From a checkpoint of a small transformer trained on Wikipedia: LayerNorm before each block.
MLP neurons of a small language model. Each row is named by its layer, matrix (up: input weights; down: output weights) and neuron, and shows model dimensions 16-143. Each number is 128 + 32 x the weight over its row's rms, rounded and kept within 0 to 255. Numbers have three digits each.
After each neuron's rows, "fires on" lists the tokens most often at its 100 highest values on Wikipedia text that the model never trained on. A number after a token or word is its count.

L2.up67:071111172108125143112181172103082165138166167118182137125177186128151149120126129121091191137115180178104143132178122105153145130163143119127093144155120076111114207169124109072084100151148072080078140082133181142071099138128129170093174126173095140124124109086039127102143160134102116110166136142115136184119117180107136082139127121106112151110097150172200106151097139124158140108206
L2.down67:130147090085073141091049047148128144109111119088114215123174138115151131121109122105120091085123135075148130128101156118141201114097092115168132128167102144162157102156120155191155121174068205130172140172130126154150137084120127138131136149102114119119137190125137118112090156162142143161097057115194128157134114082107106085073111147161114114137092091131130150113145094123110133129093
fires on: "s" 84, " of" 6, "om" 4, "y" 4

L2.up172:162162163116169150160144112147074134128158137198163108113101138159142179169146132131104110145158111125125142141136140120145122024125163156079170111142118128113132123173114148112157127089097100102170133053145084096111190174155126188106142106142126131083156164148111135170140149109132116150127166070105091111158139159123127121164106114139086167090120173181139163143044079115129144173130
L2.down172:079149094127087167083091143136107170148171186059129119100118171117142141148081136096081115125089092086140205142125062140167101163125089092120061101121122138149160122122180137116132126129175152105080126131135160172167076187127096127122110146129132177065161101103171109164115156132144141083141163163189071132100126104125130144104128153127095149093168126092136093127107121116099076152155
fires on: "ard" 32, "am" 19, "y" 7, "ic" 6, "on" 5

L2.up690:059122122130135127132140095098063146098107068182121149163072119154123106119154120129114184124099184159118094176110127137079191095155079105096135161090136098150121154119135142072149157136120131157156146101172130136094145090149107172095124146072123157179189189138168149111093119149121154105085173158137109095110084113104170159118100136072114118118064099104121116174150127178108172043151
L2.down690:146100091119090157098103129135076087126186110127121122154148136133109116144110178154133141118088160115180088113164131079106135122169159079115096125132150193180187135134147187186134174052110127108049130148088093157163096156085174153134070120088130130164126105158116137135094202116108107136150098153126100107111158088131143141184150100076086058128173153147153118088086122089152124117172
fires on: "ent" 33, "ic" 20, "ec" 14, "al" 6, "ed" 5, "ing" 5

L2.up742:118149132115149156118101099129137151074099127114147091146118097174134169077099123106146124091037133163150096162196094139122125091163196178118133149144112159209151105129155113138126046105169144120116125164100099150115054129113136175141095154087112130152173102145090156125119181134095139090138122117102167172141117172087113150131080115087110094145120122113083134130120097107233114112101
L2.down742:139106111096179145127135095110066117096140156126148120107155116139092102143109192045107179103202069166192130119116108106177074100099088151092127101149113188137111125133128153103075128096117106169114153160175140106128049113075133151067117123051120122209166111176113108096118165104119122176145197136139092187161104137107095128131100123118123146151142098159088148137103102109097117209135
fires on: "D" 31, "ad" 17, "id" 12, "ind" 7, "od" 5, " D" 5

L2.up630:172097124156116083137138106136085103149134068103151112105149138160153143127077149135113141075081160135173138135176143151167112157172144036134096171093128172123098163140138111148066092084120116158146122164167157108158073105097124147157136106118140166141082062132125154110150147128112090150111148122051179110137099118136069176127125164148105090125141108143119128130122122149077108191177
L2.down630:118145147094115165085097144132136124117098119148088140159131193169091129198101098101119054094113153121115138089103036121100105141122113167143098144199114133137144144114149133101131106129108104117177051200130156164156113184109168090178110145178101076107124131122086137159166165107156153166155113166126112118093051129095158168167133155151169136110074103130087158212161099100087164161193
fires on: "." 90

L2.up642:112149132122171155138115157096072164106113091112096197131104078157190128137054075130095092205126157091133167159119136099173074115147118052077150140083044141097220128117156164120135116119156144093132153115172096103067114128154094098135158148141157091116109120125127138147119161144152148094140152146122138137161124185122166169135069149161106128207054146149061171121154096120078165173143
L2.down642:132146142161150089124153073148141086216155141197191117143110117193141112161153161131128137107134076111128104122135115161146142078139077131162168118170107091157175147127129033108087156136082193091074096089158156140114125116168136136110172081138068100161152128167147077128088113141131130142132098127121131104082121151129175086149132150144152165069124187093151123130122088148153134114112
fires on: "r" 47, "ron" 7, "ir" 6, "ar" 5, "art" 5, "s" 5

L2.up728:185134094088144118098137082123134183125160131163134118061122149169167169104108150132163130146155156118143119106119055144205105207097108111104135125110215103076096117093146113143083132136073086159149096163141151076071132155140108083116126118105098164129126167132099116145061112097166153103077125162108104136105091162204136145096099134151137149075142125143077156160167132192085174125075
L2.down728:061134088156115138105094108069147121143107146101181136077122122148098092147144089212121132129134138097084196147148141103202090145131091126128112179097158109116161145063116166116111128183131126066093128134117142040110137131067129110125148073134131139122146094233127096153083124134129198086075153147142116143149123046106085141141062170122117134092118124118105133119077090175059112149182
fires on: "uc" 55, "ran" 32, "in" 13

L2.up119:115083121089109117168128066082123107107164054082114129115141148181145131129146119154136100151114125080130097084079103208133103211142149109114128122108123226115206140132145149071106128090094120138128143148114158176110135106135073169129091181095073144155143184156048184085094158081171150108135142138151123098156155122108136076105112147154165164165159085118165104125112087139141154106140
L2.down119:132159073089192073089131148108133110141084159087167093079112171117141123176117127143109098110158197096088149064115146119105116113136100120119109177143135153075133094154098105091090189067150105116147143134138136140111130128138089211157122055175184190072137095175130141204147159107150134157178129153182116141120153106078107171100149087137173125120142133079154086153157123158097119168132
fires on: "ut" 37, "p" 33, " as" 16, "ri" 12

L2.up37:128112104184164115082094143087126103184163116125117080124165096114138140065143176123123114117149140145136120047151115149078082094222168132106112126132119137135126127110176122123109128104109082204102180157153191108138182085157134170125160072146138071101187151144122105148139165125139099160072143017128100123127071085066101158135187122104089139137077152164150122122107131067093133143159
L2.down37:111073129079125062137114085055103201161123130183106088103094182133153108116114112122153133150121113116111119098141148078177073128101127137113103090088093146084131143121121110131144139156095180175058160107128099101106147159148206163123123102132083210142153182165113144102095145122185093087133137138147151125143062145140133066108137140112147127093178149161200085178124122132046126139151
fires on: "ur" 29, "h" 24, "a" 23, "z" 7, "ud" 4, "ust" 4

L2.up146:148106041122056108162212088151113089128108112048149138107147079149095184133166092171150108149126170137148103169144139142104142157088137103125149164152127134122190156119101131164111093125119160107152126144189151152153105077124133119135110130142122104094137150088111183220164120145111117107178097141203067109116118114183142128151156203112137096128124118119186100163138104137167142159059
L2.down146:096132180127138156086122139120148156122100163157132134140147079115152155134072114161101096106134178142099141096106136112124129132168180150094166061160146126202088035150145131135143184140094130141147148056106095086105119123121177177107117131134138105153146087131151135102119038086169133163141122138138105096141153093098171079154135160118146172092059114137136119078087147066182169079124
fires on: "en" 65, "ut" 10, "ame" 8, "ed" 4

L2.up682:105070101126111116150158145130097062070138117120133071222102108123093129112190105162064127158097124172098128149131088107071079094128077094143148096089108114073136154133082150110149098176138111067117091066137140126070095121130131114079147142140095133168106121136170140058097146132124136119150145120128151192203140144106100162091117108089171110125133140182166111186113100122067140155147
L2.down682:152154162092138071165097119137159124074095122101094110150181099107139139130129161109160128143136076026150124091134090101128124143172145071157186191151134157130091071159082101125159203168167177146176144091114097103140172132099125159097113128132158155127114167133176149165124171134105090140100134159073139109118101165171151144153111193092139147151175111096149180111092138086097048109140
fires on: "ic" 35, " =" 16, "h" 11, " of" 9, "==" 8

L2.up391:132117161137133136131156063078139106121123122075141163136146148148107081135103089166156164129145107094108163129190104110139103111132124137053122133149087129151160101099055088144105126098049135130096190114116152136112086126161086115131103127169085084089110111166133146085106193138113135093112116123107104158167130144106086129116121059061124101128107167091104080108124107110089180091072
L2.down391:160110112131138140063118163123136110107112085104169037148148149157111126156092095198158091093075147162103171125122122118137079106135050171124109133198164163194096162105124095115130157123125185210137162122152160164142143130065102125136163138156127158126124121131102118166056142098064137079093189108120072053118106119150158095150119142155154145130095130168122138168120138131143162152059
fires on: "qu" 21, "us" 19, "as" 14, "is" 10, "t" 8, "ess" 8

L2.up481:104149070131138119205131128135111105152144098094150164107176108153127167120131177142151203205138163129151087103119188118126101116154049130127124198132119177106164143121094188153115140126074137108186099121138058172173086095086126128122056126105138176146158124166131127144144117120140150160162088139110104113085151182154126162108127162147127126151112124110116123136100116106153151158112
L2.down481:137081104121133138089136126079138110147157095087126123096157118139144141118127119090155110125130146137072178120102131122199086136142146122156137136183168138103078141158102125085115175148193138171142083106117164179183135146192090090077180143133077100167156111083112093219137110130144131103154127166154151145148143141154118116087170136162111091047107140127148125103113131144102110130089
fires on: "an" 56, "le" 17, ")" 15

L2.up200:132129123149144152155144128098106097070167126095160103099052141127139111125096048174149164101107146106137130132117143174149123128106209112123116121128084157141162088175156134159143043141151151118127111160148111059037106144086091095072077126100068161202140110117093139121144196112107080148124136108129113166122087093162119105096125145126145141211147159129116114156155165131157100120165
L2.down200:081118106157127144130140163183187088078106108073191105091137109107099164123111103121160156077165104140132152124160069082115174148133193137172150163152155103142182107116105132096115100080171179120128130113126103177152126146113139119120120143079130170138069155098146100139087176116186081125131066114142099086124136100161103080150069114130078170123182089117158158098121102190164120203120
fires on: " b" 75, "ri" 18, "ome" 4

L2.up633:158117182088115108086194123099148134134129113129127149163167130176141118116124147111102099122144097107027087075106145109161068106136115131176105152142169123143161120142220095135109152121138157134099065140083145134076106144171175109079136165138119137194125109096114158134067183050148141110151114160117151133127136109109153107086166137084119098153147128132181053155180139115081086143115
L2.down633:086125078106134165155129108177096118157129153171151090133091094125118133098157137157168158142136109131152150134142102149119096171088181089115144101159100129100129118147155064110167089137055152130124147175131140096026100151107165141173141137114065138108117156128204167102176155150129101123137166161160134107142042144115112124157113130143107071149143158066070059158124130110174084154131
fires on: "om" 12, " =" 11, "st" 9, " m" 8, "ver" 6, "ime" 5

L2.up434:112087153152179095092098132097162087177140072142153132174162098135132144146164146201147117115122179101131144174145124215138161123146117126096166131112115113106151095124164126181137111142083155084120112138073186149189081161167098071173157140153088155122117095178139122140110145110066137053097087070113113154158127147081103056136141169097178128156090123132124079183138042131109184132163
L2.down434:143140104161091176163113080120111124159129122110151113091122099104171161138052122118167080135152189112112097102128104128151165123124144157104147117110124124183159171152141140119129085160122168122121138122114072093138123244168161131147123094073123130156161141114127156110097109157168116192190108147164108120134095076112094134121161060188099134103101112153145089055164126072167138184205
fires on: "ap" 29, "ic" 21, "ed" 11, "ip" 8, "c" 5, "oun" 5

L2.up126:160081126115141130184099070109157084074164151168147204125086145090114147146145161145117140140128136137150124043102133090141122179156139134115119103148106097132103192143085158179126129118126139131119145103148111147135075105110130119065143100126118117117152102179145236161080112089117184092183111107194199109184124089089135118139112097120154152117083112105148129109171147103130159119152
L2.down126:135103155190120100155172078152113117198078162127107157160155171104166116132145086129116109121120153152095102182163084130099100117119148190121122140144121143126150145140115109096036127088130071062071116126092177097118140101139112113157158151185105148132133127085118068146099141116167158128119145137147099124106095114141152136060178139136120126128111133167114138140138086105130130107136
fires on: "," 42, "is" 21, "e" 20, " that" 12

L2.up115:202061084120190131139069166165075130092113155106169143108158149121152125167175122169078138121098140105105083110186111207212169104090061077126078124108127101135118156119130137153152136153131216114137155164158130139122156143131154065091110103116159142187141158144118131121099116125133103114070116184116104124107101134120112108139124158127117185061104140083155093145113147128121190118088
L2.down115:094232159145120111152212152094158103114158145158170142142118080061127165153174100124162153130127145117162138076111105146141158127132097179122149170144151144178186124094122115130159156120146049077099102094143124071154132169137141125149107131044184143080114102152113130131096096184169172171095144141123172084090079114059117133094090167136120066141077117153136081131112160139126126126111
fires on: "per" 26, "tern" 22, "in" 9, "im" 8, "ric" 7, "it" 7

L2.up34:065137128147148122171123103127140163152106095117163124166103188143103171088127135150114143133121202145169104133106126107160170067179108101116144139180121189174105111138110151116172147168112159061129156070077111161095183133094138177179149051082089154112061124125135139150118091069130113178119086196134089171099100165146144104147108147105152138081099125037189118116122142158109130140154
L2.down34:096167157098131140063088186084173171101095125128180103115129161086131146180119087162105109079116118134156130093118133112128137182126126123141183156090102141051099121144182157069132176101135064115136122118140187132123118153172155125084151123154140118104105098150135149108118139121111129109166155185089128187056096155153129110108156125145097120222176104140166118163100094128080099161062
fires on: "s" 74, "ed" 17, "o" 4

L2.up733:134071117111134120095108106157124142142172128085122145039144124136119168081083087153126148158124133129121144150149179111129189077108101143115141117185142136125154148128102094127215056113164165092131150131105091181151161168059118138090091167091160127169136069152094184114141127125118134107158121184165128147138133161141106181170229202117142101145112149103178148177109150124147067120137
L2.down733:160143100160102072114121105113135087124154156076151154120132155186173155161115138171157122138164147111161090114125121190179057110102106156084140158108159109107158157093220128175094154103091104085111133076136105110140097128131106057229086089128129144141145134136234107146089115154117133143144137082125138138167163125163124105133131093145133143098114120119111148122145160122123102133129
fires on: "ition" 20, "st" 16, "ory" 9, "are" 9, "ff" 7, "y" 6

L2.up192:129134099158158119167159106171149124161168103087151145151079132084103186105107151140125124152136149189097138130125119148139107129129152142160157141125064162101153109083119131127153113085092087155183156077157050032134098121184112110069136133134128170167161143101152097168127143108145094157153136093127126111146204232091089170178081154115066102119176144138137138159113112059116083084150
L2.down192:170118143147117134064087124163118113149117176120065122091097145158131173134186144100117138115122141122131099118122081108134094028155087129121135116166191162083121092141083168105053171086162104107107161111125137121113097142124117136121122103156136160146160125165147151162104094070152092129204154105167094118102180093116092158145121175134159104102116112130150118219083162146140115157075
fires on: "nd" 21, "ile" 18, "end" 17, "ack" 11, "le" 8

L2.up561:095118122122133062133187109129132139126093157193185087187128135122183108200124181141103150098140151153120133089075135160159097100148090160118040145141128150123145140179156098109144091145096208146128159126166187118067152080121132196126143178149123083152116133164159134150083078177137148180188158135148191130155190191092084131138128120139150124116143124147097150188095087183118111103114
L2.down561:095131178139160128073117169141173111121140151124167189110089093131123107115099152097098125120118162204156143149121091131158097099154136066081082093104127074087116096104110135109133103130093126066115077151106165118074186186198105151200098139115148135060107156129147123129102159114116149149154077118169096163135197084126153125165082154181129152130118100118135117183168142052112117173121
fires on: "il" 15, "ic" 14, "ain" 12, "vel" 9, "ard" 9, "al" 8

L2.up701:134131182129213135087157114092129127077098096186098134131103122097140162118100110195141140121129139117130138133194131158092135078172143113100226062129118084098106164131120120145149114182157159173148177182128111153134098157142142122139114092185076095139159116077106151107179110106129101120158110140127150177119088175137121090104120091066169153123093154148093149167152105138099108131081
L2.down701:181136093077150146121145127142192124162124175054106182152145152089138155178103119124074113090125106086135134159148126143135140160051148140093152127159113145102114140154162066084165133073098115094171082084136130160104039081128156100153186105159113130105062099190110115109111188186115147088098096094168111111118128098127107120076101139121137139136113159137117115133115114143153117175108
fires on: "m" 26, "a" 23, "ra" 18, "he" 6, "ain" 6, "ab" 5

L2.up390:137083102135111147100129119102101148121199132126192159163134158088114087094146065152138200181142135094115104081107154116178181060138212125142157129106092094137148154198139182096163110149106103107158092127167146102126102147228089117126125177114143095157190153170075149114109109118156187095115120096173152090161122115136135146138139148111180125126099141103137110161137115076122157073094
L2.down390:126145108174172094058078153121117160103153195157188106129131107130104109120055163101084118191091103092179150130142103177139077143059108144122059122125139129167101189073149162124132138139130126118139171107086160080131157169119164105132167107162112124134075120101104096136200093162074171114111103112135130160119112117106118131110067132156090102096077170137164135168144102084096080202175
fires on: "y" 39, "z" 13, "ch" 10, "er" 10, "ir" 7

L2.up437:098170133123180111138154114076089161116101131137127121094158057086158172122094111228118135101120158069179087098151129160139157110113216182113117120129121080122126167211101164073127098090179207075120158141127146140120128155164168140142157158134134109103132138106130137129139088183165130129152158184145093121076174136173080079156139099196131134145121120139145141142150126118180134120106
L2.down437:201062169111082091143133174169121149087147197088139125122115179149096129136150146129098061134120107203106127147051126098146117103163061095199078155122138157061104108121114127182153120146135078127092148118139102124127142148049077130077102108185167151083113135099120140075109099123120137120075102092143132115144124068119136173103153142118146121129127189104156159096139117107058153102131
fires on: "ir" 18, " of" 17, "an" 9, "ed" 8, "a" 7, "ing" 7

L2.up556:125156130127138073124168134136129192144117080073166184151068070129114119124118170148129142166117106134141108134171103118107126144125164128192069094130128167113138097104074105146160105034112153129116079160168162157125135111107083079113143157146075157129110094136109133118095111096165114113183106176152141096096151156165129144132148106115105173067130192135187168086164111120146131117139
L2.down556:099109193123139148145128112147126098162167190165096147086099126127191106045147101095124111137120138164133130104117103112141164078151188135116088141076155111119164095138078178172136138107022108018086181090188084117127123065151120130128180135100171104139180109176131089127127157131131122108106131168120081108111131123088091145167162104121146162171116154121151136108139130139139125115081
fires on: "e" 47, "est" 18, "ased" 13, "oy" 4

L2.up349:169135113106151117118153121145156112168083108166142139132138151151103137103137091143110196152145086100230142094148135164176087111102146112117109044112133172099124137109139162116082081109164138144101195150126222158150094116159151149129074135103093125142095157104092120150087175129106160141105097192097153122119128163183130168152113128110118161099208200160170115190150115128160132128135
L2.down349:152108144162120189134117119069140189148064120107134124170161096107099115172106143136104125141143091126088050130172130140182212162091145153100122104102147126119098086161103139156157148176087116064125130069137150157143155110088103103164177145138123198086131128102133160187146148133140170100079104077098129114141171112124145098121132150103114077116121173156077165119155156131154154189206
fires on: "is" 34, "ab" 32, "uc" 7, "m" 6, "ig" 5

L2.up139:194139091116113091190129103140081169207159107159072121081114139144123132141137152103145130145155134161076086094162146112096114098162101160152184152124122137129127123115200071115168101111107086105128152127111150130082113111170118130130050137192103093175157161133090189093096113074139160075149156131115229130110131185111127106105157060098115144109095108125128132123173177173092139141161
L2.down139:128094100122105148127174039130112104103114126094093118144217202117140107101149142147169185104116170126103210120069116115092139123120129112170135138140120125113176121106077148124156097152112126126126089128091181137076116131052159153113147121192119106129118059201191120123141117147116123134136188067159115063135143091112142131105162147158106138102139100131094132093149174090104067150120
fires on: "th" 43, "nd" 41, "st" 12

L2.up475:094147154115091090220136072145129148115118056126149101119177103108125072085119163172091114144087155135109101127149161187103115125156173140117150126187132113114196184130196171128078116163078145091109116154175145156121117119086136128133129136131109155111147093146141133084142089156092146167157145128124123172103175134121132087139105113153092171143144129148138142177159130181168135098121
L2.down475:130149062187125078110120131080162208106065150129165123208141180157158143148190089135131119105147102071090129102138079110066085129079144076168146071095137127121144124128175143109127145129176134158146163152154120123185131168089113135096129130161144154104138123149169167138140133099135101082101129152158128157086082124127164070104108177136082198138084160155139123095086126167120106138106
fires on: "pl" 28, "ic" 27, " of" 9, "l" 9, "ug" 7

L2.up662:126081180096154164095098177103152175125164098096130149118156132178156151057091152133124165133159134114107149103110168097104150122162135151137121107145043123116144105084191175136167124115160097109167150154149121148118152128128094173142073189127139111087147075115133105145150113162197110118197123165110106154095159183085142124155111125040100113112101111186125076123100153154135156112172
L2.down662:098166101194120185194154123064160093119099133153153099118159104125119166134109074089063117110162116111098168104070108105096163163124125115154126151203162160078155171116127083134091107117126079141135128110174144165110154141143127112116173105155133132103081103151139117088152136127156102171154090116121156108130109151204110110069190122157132064140139116097147109123123094104157113133148
fires on: "ess" 35, "o" 27, "ect" 20, "ult" 10

L2.up509:096096141185088173183099121174052106100068086144172181187109042122110131163100179104149104131152124154137116123103122117152158077159130141176184138093087132136058155166166122119084144124097090119124146060162138108116134133082101106081117093124131134139118163166116126096065171103164124115086153181201137164167157164180120106161097178164163102134080092130117096175105102108164131103193
L2.down509:151080102141153131145144159134125131112060176151123121125142164199192142115110167091155086172112116086129098091135122045133151093104155109093100109129148142149113139087125073102102131119187092130126105109114148188148131134115109096124107107146015116072076123110142082123141125128116175102154093108128094161041121143158110119228149120183144040173132190152098156140154194097101113142122
fires on: "ou" 17, "en" 14, "ia" 8, "y" 8, "'s" 7

L2.up239:160046126157138190149117122126147098126102169116215059159151114130119137165144080094139129121160161125197122124079124106090105136150141142147128109112198098112155111173117074062131094146170130107203109106185147092168134132101077182107146119108114087102133088125221111128131152139097132157149103133118164149098094182144133167135162109122145078135156089200125133115117178075166125116168
L2.down239:116185152216107141105125109126097192141130166139127140106119169078180140183111180097155106089116137127137118108170154131103144061086133140106104131127160078157136112138107194151117156126108124141197094050162126110132154151151093113166132160167161147118059170132079139047178126114117143083091152119135143121144130065090080123121122152136101112092113122128094100123159178045124128114173
fires on: "un" 26, "im" 18, "iv" 13, "ig" 9, "is" 5, "ing" 4

L2.up36:136112134147123192099121164068092123123139148130151126160124058145117163143111109165190101179151121125109095096154188195115072071135180115142144159158139155183124130106104151150115101113097148109115170098169161116161170065125158116131091071145117120134141161120151136092146085150155133096135089178107120166105204094089068163092025113192160119120120183147113120109113075099141093105117
L2.down36:192144137119174088106123130104158098129180152092132163132169118119116134112116111151074114165087192142149170140181119121189073155169141097121112094152120108100132164175127144117157069100147088076103124150123092133163130148118124095160113162098149172137094102082122149146177152079148131095097131114156130144170114045177159166109110107131149108080115165103126131142116139090102102082117
fires on: "." 30, "y" 13, "e" 13, " of" 9, "an" 9, "ay" 8

L2.up507:163148147114187081152168113166133155121149161165104099127165144187083172116131115119144110087151213150100179166182190183141131096194139090145165136106181155130151152132096155121132133141147172128153172136099095217125091109181126155166147107151131105114120113139102165121079155132101084067119099101120092143138107135156136098126137135172173116148167080147157094097093141088101161186078
L2.down507:115118186156087172093088133108140133087123128072119106165120193118175117111120117137109114125084105151121139105103108101109140101153206120161101099132094129107129114151122169168106082125115162150172167100114143089129151126080093097170152145138154116148173084119086181081170171103115091186171140150121151081132123168182135108140111162107166169142051190124093165125093129081131195099106
fires on: "ro" 25, "a" 12, "s" 11, "ud" 7, "g" 6, "ind" 5

L2.up352:140134104206120130145098108144085120093112132135055157184071126164140160062116156155130097108150112075151093088132126168092157131130167121172148168129097088034120090206125171138179100144134136138122173151164106108156117163136144069131139138060169095138160143123117140136080114131177102148139101151116140080119129142133119144153107170189142129119178115167089140118170114158138115167145
L2.down352:119098138044143124144079082143124158103189141073119151144221200107145117100125162099071162138174159158133143119151106147086129157138071158106110194158139182136138142076135113088127174145160130170148099122099178160089073121097112104102151125106156076140081110144111155121150116139098153129088190117128137147078113113180084128059148065110085083086097103118159126143141111146215124138169
fires on: "o" 22, "pe" 22, "a" 17, "ain" 10, "ore" 7

L2.up42:060149111159160121133089161146154124144098083113105126091146176132144162097127116139084111124122156137120147069174077136108095130151072109108122113133149167074174102126166168104179141130179179153176152108138148136146149157105151150151158175089128102154150124137098139132112119158129123066122099125118124116244183105108097151105102130104132124114111096137125142060111091089097091076188
L2.down42:125094127136164197147144135071157184145146153115136163096181177196131168178138145119065170150075196105084149097136110111093086106080148122099163120164111125078121115129100118130132148163185144156086124198076137130101158085093122117096146172117111166134138169105187103138106155086161139083136115112112119121137181121187102130104089043141124125134113077170197143114146148100112098129102
fires on: "le" 52, "h" 17, "el" 8, "ul" 7, "art" 6, "a" 5

L2.up7:143130089088142141194150143149121130098110140166173096097135132144149140114106138166135199130140148149091072178183146106117131115111121166109095066157128095139068108140124118079138122119165160123103155088136065194124059075170107122175126111183077136105127073118090092174157161121102113186122153108157137121096101120116115127083036087095101125117099117219120090101146141089168120165128
L2.down7:151146206130098114173121105122080125077144081073172102153125141060108140126118049125165130081127119138118155103092123088112112156149198128073156130127142153100119103122127157161118087146097160148180129147115150083113108125112175162105110120131211108138183116097105124129134148178112086145155066187144100132133149125152155152139137126157121124111132119073074159116139176112082099104185
fires on: "g" 37, " the" 22, "ing" 18, "s" 9, "d" 4

L2.up512:142176144166178100144133091136125115121121122064115093130085155138157135152098122187092125096151136079190111161113136137076173145109147095072157170107129035074144101161130110097151097132111099134081117120108136161174090138082076094139125163115152184148144091169154093125154141135179156154156104108093141153139131171170130108200116116168162119058094159135189052149161098110064088114138
L2.down512:146082055096173138091109147145138113152155183077126125100154146151111131155105147105168149061138172117112162179161193175137146148133107125133153160127105192129072154084145175094144143102112104143117130176105111086093113124150118103138179137073152177117118118119146123117105113128139110125087162147172164076156111121169063079082042117143118123152149102102129171191152112061148110186107
fires on: "ro" 36, "er" 25, "ri" 24

L2.up695:129182087153129126170130093115147117142131117049092155096173151126126117118117089207143169111125124051110104097159120109112174073166147102138193117080150127140107135128135102149124165155088104121113172143133166222133121155136053165176160132081165158118087152158128107142080193126099174079090121196099128099106192070108115101063076132111102092086097162149126131153177147135097158065166
L2.down695:069145164070136108120104097106136109111084139152105145122129109187157107109093083097128151076145092133139154121121140118166155116056137215154167179107091154082117123164154148152075123119149082133125169154137134158167154089126107111119094141146157167133155103129141109153174136133115170138121112185112109161115116110109139147185208125112157182130157067121106133189105125127088138126126
fires on: "er" 29, "is" 15, "s" 12, "he" 8, "u" 8, "i" 6

L2.up764:145127156082084077090145144088094096194153115168113129146107138132104160095147147145135115155093125152153128143139107096161010125137139094141109120072105137128137133142102139097156128156154153146064127135151220101134131166140111121120119047108075096126088106154127129195138171129155102143116111137148119136132162120170117191182123220073119140082134148180147134059151111124079105114140
L2.down764:075231124151091106106123095141157147100179136100152101092126079079163134131079115129110158080146153155184155109129132063110190129146152100134154095122077119158160111115132204081110142153141139061105115132187137067103187169093157171136106120124119109105145170143111097051135132159105158124105107209140181111222135152121147130169149073132157130125164141162120083150100121211139120112155
fires on: "in" 24, "ard" 19, "ol" 16, "old" 9, "and" 7, "ill" 6

L2.up258:098126096153120122131143061161131132130130161109140130072057137191094155117179173169131141106119155034076099157157135151210125121164107052099218128124091139163143128142193168171167148099083118130145134065149119117146112129123141102136097122141126121148134134120115166119111138094160059105125153111098141103131160175131122111123090148131157112122135109104115157166163110138140117179110
L2.down258:161129127020102118121151110039127147089119162105192149114121131173109125204135149077165120121175150145169138136095142180136076111106138073123116218158144198126178191111138156082115133127104103117106115117145082168153162053155125139157151085123159136119085092139115155067133135149163127178147169112099127158165129086117137111141107105141060186138149132175099094148087077136153172139139
fires on: "ri" 17, "om" 14, "ist" 12, "nd" 12, "way" 8

L2.up386:080120133132103135127125155135106140157199094108173150170128109151080073106088137170179209120133153125130056174159108136139114147225074090122140153103104149118107101185123130152150135155123090137118106120124166104168141084162138160171170092147090132089113165145042140115146160089141102142242098154150129096131132117062082186127097152134160137154159166138100067107184101106172111168112
L2.down386:134166188090165149085117192119110087142113132116159129127102127104146124088178131189122132117117146091150219101151071116152082149178115067102170127171167139140083201113158095133133175148143066118124105163125143136050115144110180103106146143207142138142160174120140128107126070126117104037123055067143115115123187138113187120147085120182114119072123133143169106111088127122100131143094
fires on: "et" 23, "ter" 10, "an" 10, "ic" 7, "ut" 7, "ed" 7

L2.up337:181163124126121070121140105078158087106082143157078134147153053155090106132099134195119146122106078064163134151127116047129115131111111151148167165138160152091176139168102139130103093132059156126134074124167163037114127106205116109085144100167129088122129092110123139069101142121125077161101203139122115143118124086114178114114138074141097100140185152166092170164117117110112097135155
L2.down337:137109129108160154124114128140109171059124107131159071079075172105117099123105134149127139092127111147142196174188153143115096119124166126120150088114125081093116162188118107138146100155151033214139153096143066108141159181055143122064147161095153128090105166085164179148132117104116148162154084147095121116086131145187104109135136095147147040164073124112136165133137124141111123156102
fires on: "b" 42, "ial" 12, "i" 5, " of" 5, "ed" 4, "," 4

L2.up30:132149144124104132089145155143081144149115156108207139127044147102148191138066111143155017064107118147115149200162095132139118174170149106116123078175128122142115183133144132112117132091143156098107164104119149169175144125120083139146082097133159080130113136144112148129124160116103131157153046068149166183122122088143145136108109118125131137185150102142126087118120140131148140167082
L2.down30:103117165089116163181106117116112083132132180163125090098151107097147066118140156116093129114100115117144106117051167082114127153167119144145028203136093114105159127189143112139111115169054142124101154147142149134039132128135094051083184164100080127185141087159130129101119155155117150141105158150125111103131129137092116063098093127115129151155174134175103207179135100129132121113080
fires on: "ind" 16, "id" 13, "ater" 13, "ick" 8, "w" 8

L2.up494:160126151132118084166134109195152143117106140132112140121161111180127125085077137152091140128123195132123202162105209071160157119089105154180112142131142094149131125191118137129122107101118120158123181100092185094169071140149064157101147125146125148122112179131097136118132153163120068134126088134121082148160120151086170152137088141148126132101090150088179100114131066109179078163136
L2.down494:178153137126158161175145095140175130095120073149148157098166115146148130148141170150157161136165072103150165142136105190162177103135091110166068118098097117115147099124129117125162122148095069144117137089143162098105129145172145072144074073182128128169108118112178120132142206089152127194135156100074128139111133095152137171114164102120081144142107165117119072086145097122085161070086
fires on: "st" 21, "us" 21, "ass" 16, "y" 15, "ess" 13